From a checkpoint of a small transformer trained on Wikipedia.
Training: a variant of Muon for these matrices, 166M tokens, 5066 steps.
MLP neurons of a small language model. Each row is named by its layer, matrix (gate and up: input weights) and neuron, and shows model dimensions 0-191. Each number is 128 + 24 x the weight over its row's rms, rounded and kept within 0 to 255. Numbers have three digits each. A neuron's up and down rows have the sign that makes its largest values positive.
After each neuron's rows, "fires in" lists the words (lower case) most often at its 100 highest values on Wikipedia text that the model never trained on.

L3.gate158:159167066117134130155119093121097173082115177175123109087096139128131128149121125155137082114095132132098148137093152126162158132119154141113131119155122097158094118124150181106141129123108136169152089143123122116110157143161090136137111134109131152116133124147105125137119109137170116138117140112086116141111096141133158169123136137107156140140135122171175103103087136153078122138127135155106139090139140126090132145156140138106134132113139099112119178103119094117164082095093149133142128117102162077149120141085105107159100111088118140157088141129121175117134147102107133118
L3.up158:170142098121176118167149109160108160134132153152096121101119134076137124169157100084101120080096100123076125134091142114155103151125150147126144144121112106119123123126154165110120141146090110136139111118108104142090144138151099095153133164102116107122111141109081135172131145147126129129127137101143133131140141100103125100127154148126110116114158140154127180098125140094112113144108109146111142115143110154077141096148118098099184127170145117122095146117094104141145132108101146138128129104103148020157145161112112124155123107117129139125077135077122113119137149122125130130
fires in: "none", "we", "there", "children", "men"

L4.gate444:135161105119090161123153153090121148091155153075123160105116167138134117146165153131135159078113107130151085157137143102127136091134142171129134103151142177101132112108099134099101147129150132109151126098177163142092124110130120115133108144106121164146178152182146160118112137124181141128102125130142110118137141107140146121116103096146148122120120105115142103089131141138108115127145136106110144151103109153134123145116094098128119120095109127061110144100117153122129130099132154119125105135145101070158135086134110196107125116167121137160115080110119118112137080096116093094
L4.up444:147145138118129103114165171088180118162112108161061113144126117112108119124114129083160122088119118169176114092152154153105156133128137120118103090124140155099109100118130120151124088151129137157177165110136109128141137126146126139109151149123127106123080166146156102127117137127102144089111149121155163123087113128136143137104155143152148160150130139128177148086129129139060081120104116142135097105139089127112110143081099179119158083141149107100142128111140134096103133120103131144129119127121104135157148115124142125151143088146107110136127146148079148139130188146145119094
fires in: "on", "affirmed", "dismissed", "message"

L12.gate382:137128128136084154142113102190134133104096119172096154148124140147140109129101096161135162109086120105117153146118150070149159104119140145089152110148103154159124118119139125112162114119111171123113146122117105135142132143134082154127121135086104094101145091120114126152139134101109104123149109109133157160107132105130106149139131122142079104108113138103145125137126125107157171154132122124085108141124149110094170123123116080133150161147138188139079144116137082053139128114073133120108085097114124105160106131138164145114154134100153110119097116125178129134102087121119157117
L12.up382:142079104156111154142137096140105127118110105135132105101170132114153108156108152106119092118111119157138114187153124119182172138152135100124129145133100106137122114103203152081118118141142170096138099156167137110149136113128127124137112106132137108127102102133137150175164158135143110101133095161165166120119123127077135166125141147183099140141174127123127123111110144121156120124178102153109118156160123156110139134148183129193166159119109155133127150094103135129120137115122147101091129144112163163154128122161137152112144153147107158132115123150162111133128141095127167140
fires in: "had", "have", "be", "has"

L8.gate122:171113136123086119093122128115107141113101076150107116120102095109132127129100113099130158102153175099120146120140126132122151115144124123136103095171130159091105159127141130141110100165128113115097135139174174160144101114133136139137114110123124127116134121170129120090141112174136149132142124114145136119154094123147091110110160128168143090124127162103124122088131156116155133103121136079135100138141152168091127147114126098101132089076092156134107130133111145170081110143131162124134147112088159123139135121111115138161120102103192102120153098154096126082088089191109141162
L8.up122:151154107120159106137102133140125131118095124182128145109171112133094119121129121143103100165118161108149154131096170095118150104109124069170106107174147132139138112123137126173156120185128097168117094149185089131124095105091128130173172129152107085102137108111143121158154104150176161116132058165107142130112116169128136155127130164131127127167089109136119135172133161102156107125117097139096114135125151127127123134146153099124133152089106137158106110131120105105119127162117124108148126108112115136176097091149151128135115133128145105116124130151089130104101149145129157127
fires in: "and", "of", "in", "with"

L7.gate457:081136151149137069136093109116159148132140115132117180108095101161113158171159134113107125174135133103113113115087119137139155172132150112161156158110139152076145167104146157099160175098115130093171127139105166127080116134093165133137119161133143113130133118177092088104069139161141151157130097084140107164142120148112121122121163140116141093133117096117108144105129143135133178124125122150150134135099127121135131126152165122110127132074124161095111139104111144146148169121099142134101111105115134147157159136125127112147149108110104113082129136114111149117122115159152129161
L7.up457:143145123158175123141094112059098134147138109123113145136066123144162166188110093120161135127091142103156121137098121128161142130132110118164111145151150123131129117095141155118106142108133119137126188155121145161104125135129144153121136123150124143156127127159130117135151127129167136165122098121118144142165130110145188128135174081126160113142142097094123154083135105127109132153093116137112093104118146131119175113172144141129107104096117150144124157141131133117136113165167135158123106145132137172170170131097112107147131097088156079088116146107153088126106123149109178146
fires in: "in", "of"

L10.gate501:149117162151127131121099138090171103090090097132107142183149114166161138133140144143122112142136114130121138165142148104128142145072122130136129110126147080173113101086137137124158090118112141148160159112143144132084159104121148123181103103138106101122135115125084116073126142132158135139163086176128126143122119153160102123157090170101113099152145114151142148116124138131123118153143116118134110127123161106119142132126121110086153143139115112114133128091169094185147087096144106146094121131117136086199132156095130152119140142124119108141186143132101154116118098110123100097
L10.up501:118129126168147136147144098118156150125087123101127128130124094085144149120147124166133060102144134122080139119123101145189153151080139147098112102125149105103121141142084157097109146137098145161095101095138135179117188146142143124140131164176162136112156102121109160117150112135124153186095101104110133113139143165174117101143115111165142111099116126097147165144109145174124142155148161156142136142134110146156136099126112133115079083120174157130121120147144120139145134144157154099125155117104113155080130112107124114129102120135124104131179144134125138094106113120116140135
fires in: "to"

L4.gate148:131136125131113166101129115124079128109073108203070125137071150157141114105140146129140132133119150162125140143090132109141154146088126116146142100175143178096103082112142143105087140180091113140099138121095144127095126183121153077144152094115135143108130130118128130149108120147122161098156135094145119168144119132112142116136141142096196124144138129113108172081145121104111110155172139140162119130149128130122141143152135101117098132110126125126131158137094090132117096151138140165137119153162128115156134128097122096119120104152121167110158136161132135137142119106156168149
L4.up148:140113121129117156110136173092148120129122079162164109122081092125140122124117106117144137168122133107158128138129182127138117138153148111135129117119090155107153123127104140150105115106077059136141158133126123121123152165176136142117123188098147095116127092148121135146118136113154093152114142132141122123154165099129156109143117088099124131118090122098113144174135131067110162087158148132147127153127118071132136167114152100116143152117124071133085118122136147085160122100131083139142158154182165149094146127136150140130131151123119137094100138129126181114123121150157120119
fires in: "as", "weeks", "web"

L8.gate364:089076149143140130157117114155103163125147126156141114150142130138108095136085134171117090146149142149095163171113107112168146144095141117142132082126084075132144116115105126147157105129113127118102092123159143149144113148103157150124084091118116114122163103109139163123135103080089133078104061157125175135143127089102082115114149145111115108150146122121151142148117132149108098128155124152189101143136147137153117162120156123093125120105104169130136136122157177130128149131107159166117171123164140105149121131113128092128135134155098140097128130125167086127145125114133124123
L8.up364:139118116143124098146117160101121145135114133159097092135153144131130121101108115139097147147110124121119151115118110119115117179119122072131101121113081153187138125080127094163142107113139125090142110130131126136155119153104131102157103116134106113183160130113135154141166121138076100155053123123138143102122111132142164135144110138100134116147108107111148126167152132101097129116138136077166123131142102113152097148092094106108216167128133122100141133173107152153123118123128126114107092169122152132116112087137131089139133115141127131095057134133168098117127127115147095152
fires in: "and", "that"

L11.gate385:134139164113150102141115136082110130107096145139080118102130147171134144119174125095090147129115139097134105129132147142123157125140120150139130113132115105126130123144125111122118102131119151115136175112177144159109160074163096126132113100112106121147112106113097159113088112120159125127084137161144131151136087084141102128120104125081125143163116137099115132122121084130155091142152135187147128123134135166154134100076134139125142061113088128104157120145172116118122138169158103140089114114081122145156149082119095119132169146112131132105147097113103141145094116143201152123
L11.up385:124093141108105126112124142130155123128100107133136126109117154173112152099101149121124124164173135106127134129097156161122107156119110146101122104136152129093100089107094122170157074141125134133124153148157111113178134138126111137146129119094130127147135094165105120124115148155161124103182153131140162130140105098122153137112117072105118156096072104094133140159134127149140130147113136081104131121145154156131122145137097150146137173132125107088123163084140104090177120110129152148119161084135106099138145141151174120082186150149135157131121142134096180150096108077139126144
fires in: "in", "on"

L13.gate11:125109163144090134134159165108150104144098122160098136176173120145185145112147144115170089138126144112105135132172096092106132110163118115137107160122166112169135147114096148130152107149142069087123140115155095137093126114132118148086096155139135152128113127138107163142105145118090156155140126141135165163121144121118139142127156126121146116145124131097137077083136136121119134084163174111086149131136108161097074157132107138127096116178113143107122136137166094139156108116134139145122137147111150173153098138138077102139157132161159117103118127135145086138142158118105124135
L13.up11:159105144116081098165130135128139150123111123125153137098137139106116113152147157133100128170081163155120116148172110115127149126151078102154130207134132082131147095111116143105147107135145127110150128119136112075121139124127114146153120191143156164123098154121143167075116112119139149052100113120109164151160141136131120106112111144122153173133108143121124124140096111158127137147116167109076175128126104160108122119123083153119080123139141082110109145144135097116133138157098131135134105156135141119129135134130099133143155179138116138135148118134163143133164125094164121169
fires in: "in", "into", "to", "several", "an"

L11.gate438:097130114116146110144125125119131116148135095123110141114080148160104095090155162131133114131142110124128181144141157124111084059133134108135114116104118125100153120166155084123082109105135129146115147098095124128137123136130155132131142152130167120143152151167124118095130147152115150076123106146099112135123115133073148147110159084115114137139122095148139093070106112141087157109114076066166120143113138100116151165148119133141143119151117090099125090145113095149125153180159082118091133133141141145128079103147117102126158123112126149103146110130092162101152105146166136115
L11.up438:135137109139130119141128107108127152097109106162122156190140157137148143143139166114127102121148081145142171153149165084116089104119126123127088128139142069172118135163160117147133126142100176153110121125159145107106119131096125138150130099102127132074158125087157155138143124129135116147115158100086118182138150137160128184099103147146097139136107122166127107132110170076122135087087145173158157149085109128132123159149145152168181168129114143136102132099121119119080146124111152155139102162144143134112126103111140126129086135094113104136115139129140145110120128123134134152
fires in: "one", "that", "each", "part", "because"

L13.gate142:121096125151104089115117138092094092119129103127116151152172118192106146085094140120108159130129116127113175147133155172126147083136145132186132136120157141134142118147124183144124088134159140142116145134169076121118123056123135147169104151110116088129085112143097120103109091126077147105123154078135115105154105126094139125123123145087137144146129167141130107166153083107144128120136124116141119156070088147115112138121122098125093105138125107136082170093114129117133100125121130106127117128124132101142141106109122093096161107122113097135115130161112131096100105142143126134
L13.up142:152127125141117092120134130111135148133145135123120120140126125156104157181136161115122137131142112103133127171151115108134082118094148100130109159131092102125135089117125096141086116122098117111170147149160115118084150075096171126176130117143124103117116137136123162137114074133129113095104135063115102114127163096097119125109140129104162129113165121135173125153123138081182042141138143130144161155105131137112159088144081100124127165145101099148135109108145115108091110130144144144161115167135150119114127140133171103085128128125108109165121147135132113109106154133181133148
fires in: "in"

L3.gate472:171120154147147118151108154127136154145109110121116113141126108158123156136083108116183148105113097181109148112103126137136092120142142106155091141135121125135134127126180126179145140138127113148115170123159126141124127132158110096135123102123107132155127149161114115143148144108147180133151174139144149104093145164116130163143166183105128159142121147123134118094109141150121116151149120087145197091152144138087171123133110175084142110117148115140119119146112147093143160148153124118124126102154141093120176110132100163133098051089107133150099084130139128095121113118144160137
L3.up472:082112107120155120120166165075141154132131109124135168146159164123112111126123161164077131143137100129152122116118111084135132098096120098119103095125139107115099126123144117140133119064117147105131125144078093124137165136110156131117168135101133106140155115122165144110113098138109093067117147133086152115130125099157142120160120130088084138160133131147138130121110161163136117141150140148086125116129140111139117146159113129135157157118136133124128087145091122136142162095104180103126148161154074154140130096120143120136155093122167092180172096123113120118126147184157152143
fires in: "also", "generally", "later"

L4.gate268:123152118133121131129144128181115158124132151127155107094086131126129126131179159141101166122119114150106112135157157168094071081116104086156137104140099108151125128118095149157135136115073113143152132141138128098125127144149150135135112106114119124142134142099112118139127146126093096136105131097111140173081146122161118096142150160114117167128128148137090130124146085119084128121141105159073133094131153074127157162125148128163156123159150114087133147119147119135165132113090132143066106111096125116177103134094103172162107132102094119119155169148108105142113144117100165128
L4.up268:141123148139130114120173147136112139110145146128150112089138174122095123167123150133114136117129105181140131084150117110103092137177110172138157077124110099144091158127155147116127161122141138110122159130150076117089114151151106121126101113093100137132157164120116173104110145109101142142134139120161128097133127097104106137160137164158113099123123136150136110116107120125157118132132108121142089129129164138099105170127151127109129108154154111137101123107116095151107100128126105080137160079079117145172144111105124160123191097069167117147157151112099137172138169156113146145
fires in: "one", "women", "men", "children", "magazine"

L3.gate339:115166137107135104138159153071124128111091146109099167132137128112161130173095130111156106102137136152172158151131143146143176129110068109094114140160177130153120153119117158122157139117110105106146135128097152146095141122126175103143103116121137139081121109141127130118164182096146164103166151109130122146124128127114096165105119108091120114173112110103086122116141123139156110162142124132079086159102099103134162126143135130142149143132114082143122123086152120118111118143131114141116074080109125092138154074147134139109142094104091125094133127099134131137113102119111082116
L3.up339:086161153140131107143076140107163150141140169119122126167105085130128150150128090109160105118149171116168132127112107123174154144158129145132146124132142138130092100118141134079101163101146094157113156134125147139182132112139118149119122141112123091064162147169117127171131142127143133119116115102140166094115110101121121103100149084099111099085159109141119103153117138175134085144109134085147141109152121130140156167095163161145142137082118155124136075106114099138133105141119112156128089133114132123135144124145144127120125078111138099117121159097123128073118104106108097148
fires in: "to", "little"